config = dict(
    intermediate_size=768,
    positions='rope',
    qk_norm=True,
    init_std_o=0.0233,
    warmup_steps=0,
    schedule='wsd',
    decay_fraction=0.895,
    doc_mask=False,
)
MLP neurons of a small language model. Each row is named by its layer, matrix (up: input weights) and neuron, and shows model dimensions 0-127. Each number is 128 + 32 x the weight over its row's rms, rounded and kept within 0 to 255. Numbers have three digits each.
Before each neuron's rows, "fires on" lists the tokens most often at its 100 highest values on Wikipedia text that the model never trained on. A number after a token or word is its count.

fires on: "at" 17, "ag" 16, " to" 16, "g" 15, "ak" 13, "gh" 6
L4.up460:179111106125117146103156075106141109126168095125136137081125131132105127140090106109155128151082113069094082112108163149128128155073130107152122127124063058171141106131184095120088115183152121124157126159124075159153162128163134119164156197152139069132134093141091036068122157094191169086105116160119105138145141179132119153111151163062116076124135152113126162131134108101096095120090

fires on: "s" 24, "age" 20, "ement" 6, "ook" 6, "le" 6, "te" 5
L4.up484:134106112123185118206133123143116143178128084135107153118183131117117110141092113131127086157109124080128118133147175121121153102110150178184127124107100144123104130081121127141110169124161090084123152108136121138126124131123108123180117092078122141083127186113118156141122079105169139117126126158145131139138152104104044088182190148181105062154138105138152165083179087111142150137149

fires on: "al" 13, "ag" 11, "ation" 11, "ate" 9, "en" 9, "ime" 6
L4.up664:105139162155143111138100139161150126170125150072121105157102106109165083088054132111101060139102117064089078149070183119112108149154144138187072135182124144135116113130156131114095130093128127112096099165105063127113138190137154141141170103125127105084117141122070091149155133122134153111129134103152090186102110049134123069114060088128070158087172152114134107091155124075113092135085

fires on: "o" 22, "ly" 15, " other" 10, "es" 8, "ial" 6, "io" 6
L4.up306:122171149154100178141157107135103152115154184118104110118094154137155136139095132101128132113103103092164076158097115135030130103093105129095150127102169124133124133200125119119088120123102123090089189107135104140110127173096160177140174157035153108093141171113162143215176143192134134206069057133166138137156158176125110132127175153144154126092087135152047126196120096159148130152111

fires on: "f" 37, "el" 17, "l" 11, "art" 10, "t" 10
L4.up68:126121124091129112107086108112099171145097088085149136117140100130144066123124117125161134114058118127092158120087183041146164152125105096106125136226141171064141100119134119086149122150145111213137119139099161117178112159069166145085116130103141192071101139145124086185146093177096145127103140174175109155086098085099138103124128117134105129134129125190094123141166147117100115109154

fires on: " |" 93, ";" 7
L4.up124:116107147194059157094108155138204137154113146161141132125167127098153155114114203086088118179139061106110154130126167171185133139099150132185161095100106139113109158119162135096127169121145153219051082081098089130072082147140177108175119183129124126164128087117103101119164101158151163139115101161148145127095122103125181135169138106131121169072101076118136113108129114182054115117126

fires on: "g" 26, "f" 18, "end" 14, "a" 14, "er" 6, " this" 5
L4.up278:165159115102144139058110078050106136153212165133114080114148109119101141134141113079170153087119149081122188113109098096152144110093074100199114115178144173124108132162043177110105084151138188118136152120108101153134113121099179143153101069136139101086156135140121069095122075135118137077112143124135130094123189137143115138164151160116136104127093097141102174206110125136149169101077

fires on: "ral" 19, "a" 19, "r" 8, "ra" 8, "es" 6, "io" 6
L4.up708:101185178130126125162082106141121103101094149171138135153111124142099150106101111095106109070161101162168135164175159114115141122154090168092104111125170076122115168172078091117143146182141203114139167111115097106096110145083102182130172095122086126159115147112151138100122130175118148138151072078111123141129093131124144064157148104150143137095113081123154185175090102156099160107117

fires on: "n" 54, "du" 14, "ow" 9, "ian" 7, "iv" 4
L4.up743:134182121078112131163147060142110135123144174153130125177139150178158141040116122083106123147176129134157191153151106153083097127122152141133164160100135070155139104088138182061135127151126111170102114119103148158136129126114097172105186112126154118069148109145148120077143131099101079155096100161091135101072072107120103110154077127102093091078150188121183176116120166172096142112181

fires on: "ent" 68, "end" 8, "ast" 6
L2.up571:112100046072109135112141109064128105167145024148132144120177147168129162116207133129100168105081121105091153097146124198103086133113168147160138173143094149165107140100161109106104106103125154105134130135063172133090109145162170164102177070142137177114124148153100079136145111165101117104073131144157116150129165094086126071110102113117144096170118126123149210109139097089124132164104

fires on: "l" 44, "h" 17, "el" 15, "it" 5, "n" 4
L4.up231:140115102106097094080102159071163170106171136094153195129111119113078096133135080106148118137084109100055102057118107065141158127138121130164195131106167095146149086134177150159118111062147145176115115071087165141129056190145111103132141164082167121129174227065134105147203180140097137084064115132147081135136171124133182096170091150116129068155109119144107150088107089100114129184177

fires on: "d" 34, "ill" 32, "n" 24
L4.up753:157153157132146149071118152163096184161172173136096121115172066131091017118142108123089097121076145187076159053083133062138101054080186115167145139139128076124092151138170147129131110087156109180175156123184155104117073106107100179161087103166124120119095121132104086128102123177131104125107133161135121100103158155160174103157114125134123114138189099187106124143138157172123045096076

fires on: ":" 79, ");" 8, "ain" 5, "ly" 4
L2.up347:132140179084095173182135129176148123088131112140117140097208102135090095124161117128096194197102145039139142102208185102105133125074113142127202120101131187129137110125143100144141161142131087122161152119106134151158103115085070117081121117072136128131173098096065149140172130142132210135080126154124124114087138100087107129149096134118119172095129165145159150105117120139101147087175

fires on: "les" 44, "ations" 15, "s" 9, "als" 9, "ors" 6, "any" 5
L2.up278:098192150112125128068120067123141112164138108205147072095161207122116118080100117092161111093074073173134163097151137146115147105146119093169115120170146095138074147177186140101147123178138137090173153211153147177115100111164138105110079147114112183090077203128134096132155095157024130116148165146142114109113142135123114146113124110168128138132136117110156158125183149199116072153140

fires on: "em" 57, " comm" 23, " pol" 12
L2.up497:129157137120113113101182100068055156124114076152151117083157106138143124196141107115085183130137116136131119052113113157145175213111147106124166080099142156142133091133136106124101114138164120143161168137083145100178125152138092132172158122106120111121155117086133136181105137141156150143117189089095095211075114134138120133192154116072088089147093145181121161093164144191087076143128

fires on: "===" 81, "ish" 12, "all" 5
L4.up393:148150125089101066166133127124129188101181202112153162149107114151122083112130145171147170165080188108198093159178155111086130081117192057143130164175086122140176146136104119090114116131153120111089147137151154130099136071173117143184147148139142112124137121135151147104103152141113172079100152110179143195124162129084142084111106161098147118124121151084089095155141122084137120144072

fires on: "ity" 15, "es" 10, "ber" 9, "ec" 8, "ad" 7, "us" 6
L4.up594:092109155135112108124087160168096131085126102137117157148116107146165150091101124182077125120139086143072102154114176157120138102114154151125152139108108124162112156191151117120105158123119141134106166118110094050110132140191128145171092049107079144149141106105094169166152123119109151122095184096127129086189160123185178174156141066114097092088123217076132167138144070148108083093113

fires on: "end" 62, "e" 27, " U" 4
L4.up535:128144124131115176085114126159089163191165163114106124136141106109094147090181126123181131147068135108144110180098135108153125098174086150189135092187110176171090154153151146140073107097149107096144160143115100146117135061170161109130128148141100156182105153094157106115172133115174138154155098100116144168167154113159118094118103103183182082104105141179164166147121158097125119092098

fires on: " that" 23, " to" 20, " also" 6, "ver" 6, " of" 6
L4.up403:128104165144103124158149110100125134135180064178148192136111150129120134065089074137130130123127082141164125181223089081160134081129115165086069059141129056119080080157112169078142081126111070159174151129121060111109214145170137103122131118116107139126107118153123124156146185132095160092113122131145069125156168129151149173102139101149184138079152162144100127211103149121107174104107

fires on: "enc" 18, "ber" 15, "in" 14, "s" 13, "ern" 9, "n" 7
L2.up343:123118147142097175072139127170139156120086143150118137164095119117085068107103154160164095087138162130167138154165151186091117121098138111133137105141187074112154156116092147117141141193043153160129165132138105157074098134132129156099138107200201146111063099149114093103112105155131129133165120139128148106117143166143151123191134106134139121081142084142169164158091051133105112112140

fires on: " |" 66, "ot" 9, "ul" 4, "k" 4
L4.up570:122091156165056183114107114130098111103067169138145155113153117142120138070093130096080141117142113119157155133079119134132098229142123146141174127118121109076115138117145097141170172093153134105096096133032165099142163162111098115185114178107158130105111102145145150118078129184164127126213138140124122089112103130110131078121135113153143153108092163145167113122112132155131115128096

fires on: "un" 27, "te" 21, "ot" 10, "le" 10, "um" 9, "k" 7
L4.up308:072129058158122136154198111099182094167142095174134155094138090140161110174135087131120101126167162121176166153111113136152148150120096161118129127093123113147091150132131110101150119116169141131111211132112153129141129125170077094158116098173139123057143108181070148106132124153123172132152109194093133213077144074140098161146155134105115090184035081161102176094178173081118078103108

fires on: "b" 23, "at" 18, "w" 14, "t" 9, "j" 6, "art" 5
L4.up144:134180129146115107121108098092135108124181125152171116154083137194101087145109108113104202131086103127134087137126172097095141083105103135210101063098162196132148084132116137162156119131094171138135127132128157045159128148120101126103132133106164145170090175108128101090126139115115183172076159066149150119097170126112193071103150089122148119124154111092106146102094149148082096115091

fires on: ":" 99
L2.up669:153108149098103100188198121143172103165063095099106140054127100175111118143209103148083155170131120146120078083126133117090123156145117194141173146097117132159131084167188116110157156187139106191180124135127165157154126172092122144160148132115137133116110169103065097106170117164064153159062130130114150149126203081093159169089108115139097073156149095091177147114073085127116160137151

fires on: " also" 26, "ver" 25, "iv" 14, "amily" 6, "ime" 5, "ath" 4
L4.up707:163117146092088099119119177120143091133129147177089149091129189162169074076155121134152166113124144150089096166144098089097118160120154087098075147081142150157125124130121141099146106089121121175157119083039064062137101123126123152116171098114090141139077112082092098147141169154134088064126078121090091107149176082118129151134154141142146171180094152112134184145151109116109116140112

fires on: "==" 68, "===" 22, " ==" 10
L4.up458:117130083074101142133100117077109135123120120066211127145131165133131119152144124149086099152082148139129140068127205085131112090099170055136106117161102160129144136138091107146099108117147119103127107123115114114109104084163136119106156138171118139186096107116159131166151118141056119074098167130110110154092088185136130178111148178132158088125031156161177097141137111178134093161092

fires on: "l" 18, "n" 17, "st" 17, " of" 15, "z" 10, "r" 10
L4.up368:109156164093144108158105098110077092103113149069144135166104167073143125138095113105133139137172095116141102125149158171155166070169126152089088106106102126130082087170095127116077138098196166161192144121142133118148107160134076120101114158150142123168127124200126194151166136081140139127157142089150114174147090155119140120139117172126098106116093148143143116174135138150138150221155

fires on: "is" 31, "le" 19, "te" 16, "e" 14, "ence" 7, "ition" 5
L4.up106:170097135123158087134145134118107092120115095132068102098173130149163144101127118132155097103150082121111149171138188137113150118105100183131158153099133115210102119088141103145161132182128108115081215092112135112124124152116140125110119175078130138111110082161089080160139154121163122159197124120093148137056111062139116104090084179077131093113126064105111153142157103091163181112085

fires on: "am" 25, "ment" 19, "ab" 16, "ant" 7, "ound" 4
L2.up741:142119112148093080140092079173122107108070148184126138096145098126140080135166134147088112111132108100019106104162122087116111131188156161113124111175087191155170104168120182173142135141164087166134150125118158130158066142104131151115156098104157148092113073114165135121100140150120090136150138116162119056091179154146086122132113152169140131168136193105128134091165076100077115206101

fires on: " form" 17, "ide" 16, " over" 15, "ar" 11, " o" 7
L2.up531:126099171134086117135118122104116132181119123211099132169074083186150167154167127144128131156097151106111169096154077079124145181103152057137125174132141078201184150142105110140109119159091111123139168106105132174150103085132164111154180116161141128068105152181135082103130118166128071123095106121100118152105164155128130072096116098127111073172097161135077105173138128073127141181093

fires on: "age" 20, "wn" 9, "ouse" 8, "rit" 8, " cent" 7, "amily" 6
L2.up638:157116138114072114083117097128116149135181088174141211117169153172094117103136106197128105124141162094147112162188152137118113094127102143096086129129081088118132190121132205127182093097135152145137197154147154136133116133128155122143144075102132181163086185140093098166093077115111185086221126140183184168091166095150121144096178150171149151057126174161131117137149127095117086100120

fires on: "ens" 22, "r" 21, " Pr" 20, "in" 14, "ult" 8, "l" 4
L2.up674:095078215068109147144145138074063098190120082098126130079112127137109138141195067200093164128101125147123169115179078124110138182148132114112141164186088123171138123127170096141123093100149143081157137147119150139127114140154159101118140146146165110142121087160094095182154147129086160131125136119123140144125087108046088094096108089104149112142065148207136120192124110115142136181153

fires on: "is" 22, "an" 14, "y" 13, "he" 10, "est" 7, "ach" 5
L4.up277:109108095079080113142128108087127164139108174111107112141163084131115170193114151151073143154113118065105139135136158181108075134123122172158110162149060134146113136137107143106118158122175116108114082149073152136101101185145166176122130126055119111108094130181161163099144119167151145108146100140174107156070115107160148146124062152206198155101107123196119121186128110065123083166112

fires on: "end" 20, "her" 17, "on" 15, "om" 9, " \"" 9, "oc" 8
L4.up342:152117103125130174074207100126075057158150121157084064122142166095130169154190121118121149109152164142126179081139152182189152141131191083160078147152102153061095135103126121151130142134105113136106092114165127142170152118137104152150162122104082141078158132193153104119161113125081184071090140180116078156077146149134161145062172131184137087182120147118142173162118161122101114226141

fires on: " rele" 21, "ive" 16, "ide" 12, "ite" 7, "one" 7
L2.up20:129161095090098089103129115128144143124126214178173093151133102046123150126100107086151168147143137076114126097109134182074127151125165114125110112110110168116112079143132160136116105133142163117103136107089117178126117066139076139135162113138117147113077064092193136163155108167142140147107095095065170113136139095075107101126080154121088127104117135178081141150126125096152081149152

fires on: "t" 66, "oun" 11, "mer" 5, "art" 4
L4.up482:141129174126160146128135099120105075153173136115154169085080132131136137119102118089139231164111100143127160124147121076150129171127058137098138134127134115175119119127135143181121168099142121138099105156124156121132120179189171107141129127133185141178202184163118163114169139097142157139075176080078181142219125135103133149164149102183143140145114066132120076107151161157126127122081

fires on: "inal" 17, "way" 15, "'s" 10, "R" 7, "ts" 7
L4.up294:128105098137074121101146090157147124115157124168118085150084105168121125169115119159072129072168072084114162139091137117136144087146166145168147131169169090112137107128135110146130152112148142167085167220113137150102132158079112167165099189077118136102057057148086152124157142193092140133120147126119135119109118140118152106143093163159143132093137117123090132134103098071078095128110

fires on: "°" 15, "7" 9, "5" 9, "16" 8, "ent" 8, "4" 7
L2.up758:115119222134113116156074075094112150142116101159146112145126127144136076116124114087119156090102075116093113207168100082109120111158099099121154143109121150175135090142092072040112113076135118116124133107059088148155146127128135062135234085105173171094159150121153151158122135149143129183142101112114110127083158125186121161181127177084117138059136143123132160181111115113108130154132